MLP neurons of a small language model. Each row is named by its layer, matrix (gate and up: input weights) and neuron, and shows model dimensions 112-239. Each number is 128 + 24 x the weight over its row's rms, rounded and kept within 0 to 255. Numbers have three digits each. A neuron's up and down rows have the sign that makes its largest values positive.
Before each neuron's rows, "fires after" lists the tokens most often just before its 100 highest values on Wikipedia text that the model never trained on. A number after a token or word is its count.

fires after: " M" 23, " D" 16, " m" 16, " L" 7, " d" 4, "aj" 4
L3.gate397:186174134083134141116154160130134136119129116132111143145124133153090129149131117111108139158142187115091162136155115124135127140078104146122138123162147153116155132155130111184159100166144145119111112143147118164145110107151108137128102141132106120125098133129149138060118155112081136121130161064143132125151107136124157117098170157110126144191109120166158113118143136112152110128106
L3.up397:091115149148157135147131148170143145158134153109159105155132128130112111111151119100133083101169131095112104127126113135171112106135123138089141110125113139078116129166110110144143107122138115113079087113123134079173121123101117137143169165118118164157075124134124078148123097130182106139099155143127086109160117125142136128141136122136134141112080116137145124110132139146147156175104

fires after: " D" 24, " L" 17, " d" 9, " B" 8, "D" 7
L3.gate524:152126152122124169109122110115126133110093104129107112102129163114078146167091148112128090111094131103097154150156153125139136165132144147118119125194150103123169147067123107121131110116137111138145094138126129134130131118115079143093129102167089148184123081133156140087156128114093125124107153125090165122118136114150124124105135140124142131168117143147102108124186146093143147088150
L3.up524:100088110133116118124084134135123102142124130140131114113130152139099106138116114140162139105124162131128107104178122178114174081123139119117127151066151118133145084136173134119154110104122135096125123146128123114121115103102131152128152133101123111152157076101119121128175124154115133122117118115115133159119130145158102140112111151094117123118164137127104108098139145074101140126103

fires after: " p" 44, " P" 16, " f" 14, "P" 4
L3.gate688:136107118187113148135132115151138132133132120117118155129138143136099121111106146170081120174173120135110115149134134110132129125137096130165152121114168086100124149144138153117121114178129119097113144109117119164077159142163162131104106166159138117109108176105130136115134118136082154128153166104091153130080148095128166121141189112156175103141166131140086089124118125108151131121135
L3.up688:123083158158094122174156103131142137151117121083149160143135098131122156135104077179102112164125082133135136146129101112140127130092097117118155097126164143119105131114125153108126156102131119142123164145118164109154121133168132103150122187162151123104099193135091093146132166142091161128183154128085172125127116142150126107125169143171159115149134108107090129118099157112130125153127

fires after: " " 35, "1" 30, " a" 8, "2" 6
L8.gate265:121123080123130133125142155116132187116128135147101132128109128208150098147120122154116135138182142109109120104088126126095132115106087166142134101120148131092160125161127139102089106127116145136154146106145114132119150089135130117089103132093090149138107145142125145134147165129168116120133140056130136128134169156137142128154083128135125164161157117138120100144133112175121140109112
L8.up265:114107115163109122165084114110156159079118139146108124141142135147173134099128152120145143155116151134114156128096095062145096122090113123131129134135134142126145123123128118097122056127154112109154077139086126149113119063133170134089144143167077105123127138155085119150119150149138151143124118120092091152133116139122151149091135069152136103182150126114129146154112102153118146077108

fires after: "0" 21, "5" 14, "2" 11, "9" 9, " |" 8, "6" 7
L7.gate60:143150114129146149094169122141103100092164132177082104097133102125097114128124130137089154143137152149098156113159128135150126127114150141164141132133147135065145139135144082139158084129139130123191099112133107146091114136161105134123133111114131099111091121104153118089105083158084114099159171106118159103165095139122144155093126163099163123197103155164127118118119168089135137105134
L7.up60:150114131175117147129110150162143139114163119115134118146126124132102110117110139132138138096119113119141107143093116123108151152085135090161086119159131139113102089135158121121174103143130149160184119089116116104095126092146127116105146158152147102140119154138108116127136134132075067084127090118134109128119097129148139102108137118136122161123112146154121173076126115141097130137114

fires after: " D" 21, " L" 18, "im" 9, "d" 7, " d" 5
L3.gate645:130095111120135177137151146140101134140130116143094096139092158156099155141108126156110127126105151106071160168108147118172164148119124147148149122139128117155183147104194126141144081141172137139148125099150071162131142097143123159110133161173087110135105109116157144092146086113111066124167117119147133148174130098156135115154163120115118131185098153159133112145114104115137101115101
L3.up645:106118103096165149113142131117114120122106135115107088124092131082117143150161127127122095144089138111116142098104123102094108153103125107131101103100122169112130130094116131139105121111123169139182150121160129129134068088132114117161151124177144121136072136119096100108124176082139088116103111156103123103152075130139126137117121127112122128101120101121134115108117104191099181124137

fires after: "." 22, "," 15, "7" 12, "8" 9, "4" 8, "2" 8
L5.gate158:159133098157148192115125111097140129122126122167077153164148132125137108147132086144085116158167146129140107138141111179151135152127107165139147138130160079138157138108174102157121088140143148153146133108126144140089124139150113135085097136164151143160126186119149131115145153115103127094119140111132128088151144131130130112095136151132174124188114167144167157086114114143135131091077
L5.up158:138174090142155129091134114098149152094133136148098107134135140143143131133133133125182114118132148146126131125155116124132097144138127152101137136136144124058145163132120090110137118093127108133111150136132141203128136136134121140083125102122140165119112197150118169083113155133115066136114116154149120089184106123151110113093151116124122131125084120112127169120097109140125156143080

fires after: "." 22, "," 20, "4" 10, "7" 8, "9" 7
L5.gate655:144162107142145166114142125117121091107171144187086134108123152054103107124145124137110146103140134150149129112080101153122102133129109156130123171149157125131171135149157107156097123156102130129144130101141138157124153123116092149066131127169136145135124180098162064146126155095086112092150154128096169081156116123115132119121122145129170107188132140166133125126133120131138106126080
L5.up655:112176105120140124092169126115140121120115148174120094093123117156139102113134159128132114111131171145116105153135092135116127109147077144105122154156108139133160190142130118138133128116109104116113151152117167145094171166099092170088114106124153159137120132137147116106158140119094094132138153142122155093171084150129136113115124108127116089182138121150129144145120104120138129140088

fires after: " d" 20, " l" 14, " m" 11, " B" 8, " v" 7, " D" 6
L3.gate525:163164098159131156069153150129122082111151110120090159143137133144107142128136129143105109137145140107108139143140123147118111132138131176136147151163136110095171116160089145130155106127133115139159116130113106143089103123123134131093131107133133111129108128117148116127121124153105157114147188104117144100137140107169131127102127155106175112173121201178096132139120141115121161089134
L3.up525:118142170137132136127111144095133142124145133135130095126109131148121180104118118117122126136141143096132116165129086145182152130100125114146130114124109129148171151100134128109124124122103122158124155136168093141158114127129098109102155143143130121182127145140107160115121133117110149170143169076182129126150127120145125153128126154153093146161107117111131121121143114099095171137142

fires after: "0" 56, "1" 25, "4" 6
L7.gate197:132139138154095145098111130176121098096105151122124137176150111136088143137102161167110116182147157119100136129138122087114100126188121143119119114143122154092139130155113119083106087168152062117136153148148149140109156119081144125088146077130093133185090131123158122136092116101142115136129160073138092099159132084113138143091091074096179113141127159191141122083127164070142113093142
L7.up197:132170125105146113157165124154147146109129118134126146112112133124142144128126083107133158143132122126148138143106136154137149150144163124139130118123150099150138119104170109133144121163136131192126121165120111100168128110137146124142102190127148118121120131125115121105080156119087154093147126146108175104110143138117148145119138171158157151122117141134161127099179157122170123109143

fires after: " D" 21, "D" 16, "G" 6, "A" 6, "E" 5, " d" 5
L5.gate595:108117108145164148147137093134120132135120137129118132124125115133073167145083143161100085153135178183091097138143105155103132133137112173144193129128109087131165122097127097113151070162150162107091123160140116110092130151081106156158110118135102080148123097123162151127119115124109147119139159110155122090159139117101105113131132165131118170167148142129169139067131155067174105113177
L5.up595:107130103099147110093142128161100150120131123140083141095137134146117167187124135139103105144105167153136110108127126170143119131153115152125156117135094143145159151092112184103128114140149153110064138082173103154149115116161076138100099129113115154121150125098125181133116160107128138117166166138134133109136170118142101115101107128116125148083116132087148126101135156113122177164102

fires after: " W" 17, " P" 16, " Kn" 16, " N" 14, " V" 10, " L" 6
L3.gate529:158144116149135126107119144087120148112120139157096082115127138150084144126115125124137149127145166125136149139110145103162178134127116163193174120133123104115161143063102093147108113117096108119147141099160147163119126123097069134124101162166130102130128091114152138144137099142115132175140157123131139152136110122131146107123137127117126100163123124164165115132112165085158126124151
L3.up529:120112163163126079141141102085104138159148135124127119101098128149095121135106100103130107116125185128134180139079127144124163099128101152138123106101144119100117152145136138147149133140136135167133107074141154120130145095123124106095079181105127095154103153111169098138134096113134150156122178138116100115097100144150130145105120159148131073153105109151142092144100135137145117164145

fires after: "." 26, " ." 15, " |\n" 13, " " 8, "1" 8
L8.gate553:157154155101163125135166159149145124116155119173110101087124119166125177152152095137133100133089156139117091167141082097110128154105085171125163149141095110106179104162142095136094109150153156147125118129152114138117114140103102162092126102132145184167137114116131140120142105143059106110131183130123104079172164093140135132122167132095139113113117144188145140125122139128155115123158
L8.up553:133181163094119113091160116154104108121092151134110107127089115133128156076136113154104136121151111143115082157151137133160085133182127149127144168170156158100141112146115136134090128127134094105127113149097184138120145144137151153127115100136168173133133122143110125153110126164084094120109087147126149135150116105158156139146154127126123071123082109168128125140122132149124120132142

fires after: "1" 24, "4" 12, "7" 11, "3" 11, "2" 10, "5" 9
L5.gate31:146137088134128142126145141121152142141166148171127150167121120111125119114104119144113105165131125165109156174118104121119134148116089167132111087166145143138159111128151112142148117161139099137119132099095157163115140121161094113115093178135138112187136176130136067165125168139158107097190138077087140079127112140129146145087162143150142132169104160145118136140141096142134111144087
L5.up31:156179104102138213130153126105134132111134145115089117112132078158161119126102151127126120116128114108141100128140127143151106085169141123086154133120118128109132117144121108183107164105137102096122118133164151164139142126134133111138108134147135159125142140144151076124136107096094140107112136113129170106138111118142152147138126141111138116154134147119157136111178105100150104101098

fires after: " " 31, " a" 28, " and" 4, "." 4
L8.gate461:143111094101117138126082165105161121118163123146131130105107137153144139130118123085086151095215139130118142128093112151129107138109125166142107104095172100070084105090082095139053100140109108081128127156113147120082110100104141144095095120121139104090159154139146084155130111148119114133146146112117151104116122128112144139166118210155099142128122149116127142129133123156150188115112
L8.up461:129111116074131154084102114096108109099130122154087174156152180100116134072107135150157142126145149108122126145107123125149093100158165135166152108158120108109122132135143147159153106104107140121142172135137135119099110115122131143116103138138124088126081150160142133120112182124124122119134065121115140097133161091170140112069171137158119101117123149137135147142120119089137118130153

fires after: " " 45, "," 22, " April" 5, "1" 5, " August" 4
L8.gate626:182115108095135095104117137135116141139144129119144150124156158149125108121103121131145123147138158123112141167122159107118107129164119124144094131152135117132130131068154139144154100085141171092086124151134125105096152147132100124071083093162092092159123134144151126105078145152136137145178163137063144098132154118039132154084148115105164117137105139145134160135151123126125114072148
L8.up626:141065126138148138175112143098086139099097098139129153122121118127110136093088146105135162147136150084125156119104138110121129174085125109144127107106117113127146137130173123106118141124064127079170123159140100119084122085140134104122147113154103146142126155105140145142114117126171122142114134125105123159065117107120119157114130088128114112115144110106101129119159130151073115125144

fires after: " c" 15, " d" 11, " C" 9, " l" 6, "D" 5, " St" 4
L3.gate390:125113082111121167086122149117110120123150137123091133124127149150058124124106143112110127142156167109091112135111143150123104148143136163170155125161141117131138119128131112149135094140147149126083135147096134134110124116153096163095103090155120104134105134128173133074127119110084119124142185109132157112161186129139163155082163142156154121174124166129142146168133142114177111078145
L3.up390:083099108135114142100076135138102124121135150112117120104110165154098150126172112119152124154164099135090132111107150136125118119130108150151142139125114100152149153120142080103139143120119133076089151097113102137131132111141150139123123120136108142192140089103106120131084126134139135083126160139107152121106137146177111082120136129108085182155157107115140114122084090138116116131134

fires after: " D" 16, " H" 14, " G" 10, " St" 10, " L" 9
L3.gate690:151175134141148149128121148097119141112152129150105127081156113174081128164083133143113083144120170118123129139156099113126139147117144138141179106117131119073216136114104125134092117158132145151119121158185119167133130149124087101099128138127128115151147101095160155119125093141095125174112155105116135114130114133097135132114142121125149129137138157165117119147124109111164142119181
L3.up690:123142103090109141109142139108157137092114166142127141131148128145101116152151112105091108162106139128125131136133134120186098067150124136157156104106169127105170131129105153165103166109150153132113145122157132112108118134113143131104135134131147080164154082101145126141146084128145176140110159099115156144146099130156139146116114151129132135168148146173113122126087147098119099145129

fires after: "." 32, " " 30, "6" 4, "4" 4, "5" 4
L2.gate144:122132090174115129133117142098117088102157153146115123145129119115163138140124130142132128128144110129127113098091161134109108117134176137121149116112132103055165131090107111122085148156109151134160113154105167149116140129119125139064109092158095136138148156133159119164135128127160134121115168151115108093103199124100092110129148151146144121139158123113117123125128111146141128119111
L2.up144:124111109156121168112149134151113126108093134160122163138165136121126128096107148123104124150152129133154143131095145114110090133093130154157162158078094140101129121163097146135122157155076135103073139127103129141114183166156123121120131154124086129095131133138135124114159110154138085128138146142108111101110164149129109150122136081141165090126133106121123082113135068147104132107096

fires after: "1" 46, "3" 15, "9" 12, "8" 7, "7" 5
L5.gate765:114098105158122161111128129126138140126140123115112179147112133132133174124115128143111113155138152158092139166129135123119116142155095142100078131181155154144151118093100113155128124222139142135144128110089168146128144119151129108124111166152131140148159129147123115165116159105116126141156133093134125084163103154167132116111118149160121114134110133166104135099172090152099093128120
L5.up765:146194105123166154157151074133134144189120153150102151125163125117103125146068160130107130092120144123105115121120110127111115105109110126146151125113134123124117140123095108146148136098081136140153097101156147141111151138116105140092138125144143082169162136155155123112117096109141151134149147144116161128155098118106176116110139126113136118180134112132136121128152120117149139114082

fires after: " sh" 24, " Ch" 8, " dr" 6, "il" 5, " Sh" 5, " Br" 5
L10.gate610:185120135165136083159120133145119104128134119152162179158145169145127115120176115150111130108127108125128179098175092103093134140130089151101117143174133073102112134111134119122124133153149134116092096132171103144107043160101105138104095101143150113138140107121082100118153104100127113129146116112101127105149129153160136082155130107128182125161100130140066165150116086142093143155149
L10.up610:091132149177112139119107142123137110132182133130114129136076165117111150149179092158144106118119117156134142121163125088095080144141165136120129165131155119083140119129131145129101129157127098150124107119125151129092128147143153103069100109129141122125136159115074093130168120140122093108118131110151140116081147091130117097107154134150140113137179109136123144171109120119168160159120

fires after: "." 31, ";" 14, " " 12, " |" 8, "-" 6
L8.gate458:137153145115164089137132156140089104131130110178085137095141143128118143120133088118119104138087146150132155165171110105174117127152142118131188118159131132107192151107142110130141132152108142109083077127160105118114135161135117128139144096117150119109132107098153144094154109140083073123125114091132156093131175115064121149104190133093134091123124138222137126141138148119168134123161
L8.up458:105092155119135141136119181153134112143129130155130122092093082139159126125152107093143090117098145127133156170138149145095137118103135106154153142148128145155163112138153151127171113125123128087116123120108161125070126149157110207099110143123123131109117100107139108137184082103135055163148125097150100137110134090130131127081221108103108120138106089131131164143160129161159152137098

fires after: "1" 19, "0" 12, " B" 11, "2" 9, "7" 6, "8" 6
L10.gate8:133132092193116171127133141141116123126106145143146155174179103134090163141092128148062125136146093132113155150135151102146108110144126150124099053138158121122158129157148174126106157139123153128141121081124156101094109123125118154113108168136146107160149121143160081122086114105139117090136145103118113129092131104091159126121123090177143133110172160169118159166150131096089129156130
L10.up8:161122131142115109129132128132135070132131130124125125114117108147113110073163152132130114129116115140151153147092094149136134143200116112118141126104124120116096182114109127157098155144147175152129115113111139099124135101153118149172080105139163146133158152127172127121093118151105112092130122184143148103155129172116135099183144071121131147112138136146144132098120133131163148109169

fires after: "1" 47, "." 9, "2" 8, "3" 6, "4" 5, "5" 5
L7.gate537:168162132149136117101139123184118121182147090185110144120123128143107128132133159115118145144144157127143107163072118137102113121109112121136121129153153114078110125126136118128138114119141079142133137136108129156072144136135104109100126104128136152144089167131175105167127149095105120147133160124119101086102132114122126156087153102088134130191089167136083086110111128155174155111115
L7.up537:153136139170152126114148117167174170142114105148138133137102134123126132094112148139120115116108169157134131149117155074116123101149085108120126126165121137128139129122138100132154136108158109148152098094114160120122150157114143146128124127164126102113110158139173145136169162125109091157100131126111163091127114142132137109117093108110080158152098145104102120107139122084118149119119

fires after: " (" 32, " " 26, "-" 9, " |" 6
L8.gate620:108152126126159085147141103152145123119133134122127123106148139144067083120135153110141151133127183090129095091121140172096139120122140130123100095121134114116111127117118085164116132119119157133126116123143107098131115161102137139118112116099124137121109125153185142095103156118090114139135170103161125140140184101144159111134117137152132161130100151124164109079118186083142068114183
L8.up620:118108105127114127103120145106116132096106148128125101134118094099116121104123166110158121134133169088133112068109103147055117133099124129154092148128100113127096120096070127081124177087109143098138111124150098100092145147083174121140136133123153128158149144149120160110127141115189147142126084125122144168108098121204152158165091083117100155126120140094156112144100126125126086157108

fires after: " " 21, "\n\n" 13, " th" 7, " |\n" 6, "W" 4
L5.gate683:130126102145124162128049084137112124130096127126147128120149101121105104107141102122127144143163133137143126083130128135124106140163125122167123125096124097102120136095084112140103154129036096140127082112162149139134146131101141161092140114142111121175110152160144112136121154170165134130134169119081136135105104130100182160107122129113200125189150135107130113124141123110168156080161
L5.up683:136110126148105063108123093157093121126106129106147142121126117134116143113146143103092134164125150117133153114102142115127107098103198116130135121127129115080093140128113191111130143093140127131147111121070129112147156163085156101129172089110116123160139153165108103156095152147154123127103182110113108148084124093153114132119181114099135117188177112141144122119139119078144182097146

fires after: "-" 54, " |\n" 18, "\n" 5, " " 5, " =\n\n" 4
L7.gate245:131142151138131138140133118146140123141132116149070126107126138154092111128165124131139113080120160176125146150170124118078184165101136139110155099113114126103133190114134105105079100106121154105147169127175109101138122125087101136141126107143101087096109108110142136046123116130104112131149139126091093168152122093143167120152097111143099134112097166148114163101106147081106080124149
L7.up245:116110106116116105066104151157144107096131143143168143106128103112136136095152174157142143116107127153145143120114176131078103151118118082162089131122144120132100107124141124121132119173085101120134088144156159123145109141118115124126122118126138124138140099169076156156092134106170122163107124133104081095147137115126130134164144154115114124086156146135132105069145128134129149135159

fires after: " |" 24, " Apps" 8, " Goals" 7, "4" 7, "6" 4, "1" 4
L8.gate412:167146134109138142104090143142109098102159093123061103113160130101107137146160118139096168164124137120101140142127138148116131116153150188147142155127147119134135111188151085103153090145158131104135137140132126110128116091146126172111127110118144102110085116100132171124128131116136116117123126129132156093152119071139171128104118140125107107167150149170157095109084168087138095091102
L8.up412:139109119107126098126147116199117075157150108120116094075099135101114096123112138150115164180119157136140154154169089119151091125182174125145093143160129117124151091136150148091141146141214100165115130120138127165129130096145103138128160103141133129110107129082128120151135134135121136117148140143118153067158084127117137116099101129112130121088114118144163112094130121117156151119090

fires after: " \"" 21, "-" 20, " (" 7, " L" 5, " second" 5
L5.gate767:115093106121146145128123133156116078161161097158106142106150145171091105143127154127129094091127171126134112105145131143098158122101123133148169159127139104117114153119159093174143076173140175139116090148154119122084118135111122149116131113143130119158119130122158144105097122131112108139107180080106123128148145129144128148118127116114131171149153184116103099105129111113142132080170
L5.up767:087132112172151182119153167164149130174149101122136109137120131119103110124155114133154064113100143101115138145091161159081142097116118107085100156112121138114126106148118100134141121156107106175111127123127128096106134155115138102191163115121095144126136086159149136136114139105109106148110146125125121161184090118177153119144120122147098072144132128123114124154116104144090146085168

fires after: " t" 18, " T" 12, " R" 12, " Sh" 7, " r" 6, " sh" 6
L10.gate21:185143139123169131078113140126116129130141095173098166112147162197093120131117130154126096192160113125132129117143138118079112146167122113130068157155126093162144127171108124119120142121149132120090137158139135119096124111125116170112114136160136117121139152133116138143126106135065121118125144106139153109114164137130110140112123127126140114172104125147135141099166130145122131124142
L10.up21:123109153122123091090131088143083118166169100106125169126145129142133125127115103105147073147153109071098120116167135150109125119152149126166110155098136105181108107156164140162139186136129109143071105137143172111105113162149136138104114119100138118131106142112086113150181105138110131122156161146152116136117107097159097134121121151112104113159125162145147154090163127143149113164129

fires after: " D" 24, " d" 21, " L" 11, " C" 8, " R" 7
L5.gate593:083145098122121183121120113120143127133129115151111100129121183099068144137131082138112120151194178093129100130115128121083084137098115157156131166118165117138122107135095132137162097154124141142111131175152101144140121091135140183128125129161115144155111142137153137095130125127113170141129186072126110115149133132120185108102124161112166123178099158168147130114116159125134096072132
L5.up593:100158147148110113133116091154107140138146138143099103128118121086141118113110138123141096125106110148140139155090135153112154102113095097120131109130138171127084106145134156090127143106104193136101110094156131106144157107152131125140133168126090128118098118139134150121152106115117144167142112135144112141135093176149170090135130108132097147135100093124112117137132116113128165137134

fires after: "L" 30, " D" 7, "D" 6, " L" 6, "St" 6, "d" 5
L3.gate302:082100152105167158120117146142100107160090146138080129128125116126108141161123148143118126126118160144097120160100095148167155171113128124120101119169125108146176137085140155128150130170155160143142155117146128175167108087126134124117165129141106115156125108145136137098109115116073096144127129120148121132175158114104114126122163163105063095143085138178128168121153096166087062154122
L3.up302:106112089130127107118103151134129150095112170114077124103129127131109115141122150178131125135131087140095164122116160138168120108113123146148155151131090118175127136156132123110108147163144127103090126117137122123185142129125073101141143123138098095188100176139101144137095143100126104110121132144095165162146124150145107146124104126140104097129150123130099121118125147126143100145140

fires after: " p" 28, " T" 18, " f" 12, " F" 11, " P" 7, "T" 4
L3.gate396:136133107117123113152126123104143149142128118118136151095121136090120112140090093134120095169139163134137140153131115103108099110150124155154169140115134058117123109092152138131083121127145093073081162144100135128148128115122144142080128174129129101144105214126143117090147111205095144143084167106140143117103124138136151111111143107103136127160122118126128098170139121107197135089160
L3.up396:135115153078129124162131152109166116122122143115113143151131100145108126151102098122107094132142134120141145163174106161093156122114091097167140069114167168099117101198165115137178121049126122138093088112147137102099134131133128114140130148149137114119107082154117107139116156173117141126134141123143151132123141131161117141178099131146120123169136129151172125115116137110137099100128

fires after: " L" 33, " G" 9, " R" 6, " D" 6, " H" 5
L3.gate510:124112134100151153161158120169094118135155130154083092111109132105141142114095094128113155133095157147115103170151133119160144138110122155123131141130133094128174156115143118147118075127166128117135094123162123147119122130145131139073095119130113128107127111137144143111129088106137104185110153105149108104134100128116152160121170139110112166137091148152146079110103114130145114139110
L3.up510:128113126131144145164163127079120139089141147142149126142107142150151119111122155108115109138118126147076083129128100116139141136099129139138126121114138090097111151111137116114079129146142126141183129087096136128108151137159117125113166124102132137111126142137129132110135151151110160154158172134169094127132131087117113161145136113130138137104115095139118110144096116154097116135160

fires after: " C" 16, " d" 13, " D" 10, " St" 9, "St" 6
L3.gate430:140121078113142136107101133143113130147131112155090107123136152165078135123110160137113151085127147129076092139078120145146161143149122150127136137158146116147194145106140093166163118125163111120170123123098088175129128063149069162079172160151093107099123103093139154105134092123072130114135131103112160171172131095141130123088136120143098173165090140158109127113132132109119085139128
L3.up430:134085167119148094124159136066143128171089118130145135127153106133140155145125128114111182077100134123176150119081129155118122141130131106121190130086085142141138104129139125134106125087129151155167111131111085110154105070099107129111147155100124084119094109125150132110112109107089079129150110122151150150132163141174151111112113129135093166102153138078137139113129132106135136074111

fires after: " C" 20, " c" 18, " D" 10, " P" 8, "P" 6
L3.gate344:136116127110117161109118104078119108132133128111135119118119155150067099133105148152129125136176156117062110174083143150114122149094133160158152145116137073078137126077104135125110091149131138138107143109129130178114100067135114130099091121118128131124111155100146101104130124120069147170165149103124158170162127140130196090137153114138138143173130168171141137122119138093146090075112
L3.up344:119121088147124070138112135125102126123153151119110186142117138122118129119126124139150171151165097111126111140113105115141144105133139164140088114149111147128159145097115130114147108131148124135141152148124105170099133150146127123146135129117150161147113131108135133165158119121129142125155103114141127086117093123096097141161176120132099150118097152114092140154125121176147122165176

fires after: " " 61, " |" 5
L8.gate197:115151091100145117166098135114126172085112093137126130114143124134106092115116130121147149118121121129089110118162151161153133128122132145111181132059111080123132146139138114103150120116121165130123113119182133138099160111090135109142140144139140159131128128110166167098142142171150098133137149128127162149131123093116147166139132134142120141150110161125123105149109149164166107096142
L8.up197:116109136107123124114095138144118083098096130149144113137150111168165128102115172111124100104076166110129141064103129151098139115076119102142111119123082113137093160110119151080136136121091137074135098143174106079097161121137184125135140151137125110161114116137137159118116137121181137162135154155101097117088131124145066155132140090142162117143122165119109122168121108201109174110132

fires after: "7" 16, "4" 14, "2" 14, "5" 11, "3" 9, "8" 7
L9.gate497:127104184143140178107166123146122125155098146150157155133120176133131151146138112109092119129154169137112154115161137140167131128110158150112079149125111121149151114118148114155132170140171142140133143084122154112094109136175120159099127155124137117176147124132111112134128114120163160118101144089159133092107098162152133105124163123122141156132112135166085114166123161135078139131090
L9.up497:140097123117103105132131122121097130134149116141112099125146118122165146117140108130066099113096136127129150140066169137181110144169089135104137146133155124166123093143135169122100127135142129140124133138110133124112135129120118119130090123123149114160151158133151137127113120149133091083156149106140149080100114161125095137132142090143129134145098117117111108149129133156163149139056

fires after: "|" 54, "-" 15, " |" 13, "2" 5
L11.gate36:135124091133175137152138142126146129154118143100150170086143134122113095100140116118112105147106128111134148139162099140091195127089130132133171129113117148204113113146100138129121135149103118151144145130141107133093098092128126130172138132104139144112087086117123111133131136125141150154108135097146131162127129132095130129149135150157088105111135137108118118130131147136108100146140
L11.up36:132151117151148145161159144112134128144121136093143119077150098127147147152140121123112109144138123144137136134130174089128145107127139128101134110098103112164102138110096128160144145099135160112130116129091131110166150162116146137134110124103125162115133110160123096131159141088145133156103110147146135123092131180097117106173184094119116092081130108142093111163117130157125138136118

fires after: "," 66, "." 5
L7.gate812:134139094170131137095121107131117133117120116138144156151122123123105119142185147142132133146146148150148131152115106136089067133153141120166134134187146085098109107164136130143130082166114110124153143156130146136109111151133129126098132076121131112167093160167143139118144137109124142114126210121091138088146128134134140141067135160139169125133150169145096142149151179147148144125156
L7.up812:132131115160122121117088111112127131130154131160174122146123123112115114114113084138118170125102138113116132186104123086136123109160156132135074144154127086133113126135195103132164114128089105143138138101152120090135123147112102135153113086157087102108107165116130154125135137105097147109119150140046144134109106158180141143102128102137183130137165127092131161176146131117144137116132

fires after: " " 57, " (" 25, " V" 5
L12.gate532:087116131115133180158150160092136108138120145138163152130102149112148137172090087151162091153131127132101126110135140102134164115148158117117159122100089110105137152073150099123079179161127153126135113105126097142127166134168144133131120146149129097155122100125174154166091103122116101147157112143158128129118133123145159121090130100134094121106147130122161152111173142122101134123140
L12.up532:110133119084156114126082132150149110121086131110136150157191101121128137083114104105144122148154180171128128109126110126076125139120147121114118133101126140111120123121098116144165169111118134110120113164164161143155130201111096100132111125125107142153127128144148133123143151142143144171132114115108115130092131139094171081122135135104099111143082150096126135150181125142115102073135

fires after: " " 48, " (" 7, "==" 6, "-" 5, "P" 5
L8.gate232:152128107094156176112131108140144117131109145165118171150148122160083135119140136141117144134168174130100141171112118135109170140103132141161140109112132124108118129133121138149139090178102153154192128132136118109131116101178146168121170138104090120116102121134175176120078117113137134127122129111127145100143156070162137149145095173150089167156155170179121108083137132102110068152156
L8.up232:130124123103120130098119131112158155113112134158141131115125121119068112138140177144163123181121134137173102164137178138128164125136101125146174110124107115137137143129103145067100103142095138156111159095134075113151127129147137139142127095120147146125129131113137143073113123133122114153155121116134150150149096109121196181135123111087132113143169149093090145156137102145139099125123

fires after: " (" 22, "\n\n" 11, "-" 8, "(" 6, "us" 5, " |" 4
L7.gate516:130125113103130161119130101161101099144167138149122157103147154143098111134119123111140111135139177122125147124125106162156178177079153155169141094064173124135113152117143103095144154133130113123130146179140082093145139129091122099160144162087137108149100130146138151120133137111125114131116165096114134157165132084093134123177101147135140164102143121169127122082099136096111114107127
L7.up516:104136142170124145158143164127134119136141135108168156134188117135094115120136104116113090191152137140110154149125147146110150120194136145120088110170101137132147170128099136132149100099140142150135151123124128114154117177097118105138176137137128082198145106153156096117111155124147118142147102110156111135101104146137140143096151120161161126114072128088124105100095105155131128125142

fires after: " J" 17, " S" 17, " N" 13, " H" 11, " G" 9, " P" 8
L3.gate27:152105124125165129144149081142116127126119115124095107093135121099151114100098115148128133121176146154122153106117118120121122155113084135127172111124147123088160083128091094134158110149118086121132143146168162160080156116143098122132098131143139090153152101105126165154147088152150131160138153107109139093128123139111120134131138139150162113152162094098149121141155179098157144115182
L3.up27:148135157100110115111149109148156151122135117104136136107160108141116125108083104151126118102122132091114124124110110104100132121113100128129165129107150113110123091171123104151174145143112127151108122162138150110116125123128131117094105117075139099152127080114142122124157125118147152158094141113107192124089124134170114137144117119150130112161169117126107123141133134099152166115131

fires after: "1" 54, " (" 7, "al" 7
L5.gate594:131136118131167144175139123123117121172108121090129128109149128150123109122093162119132140097106174101124132139135146091135158107086130124157160137128101095131131149075148109118109127108098149098114081127166087150113116128099127142126161142127075071135103103148154145095148150136117127155098147106151125128131179131116141107163120117162069125125093140157125150135184116121097090119123
L5.up594:112122096102152133133099095162122106103137123102173132135155103147104151078114145136142133131169139075116141136158100101085149147106147126110098130115146082058074131125133142073148146112101107137150145126146089097135127176107117136108149152117110096147107145118200130080171158130161150131139138109129147138106103104085111121152116130134155104166127140074144110145140118106132141136144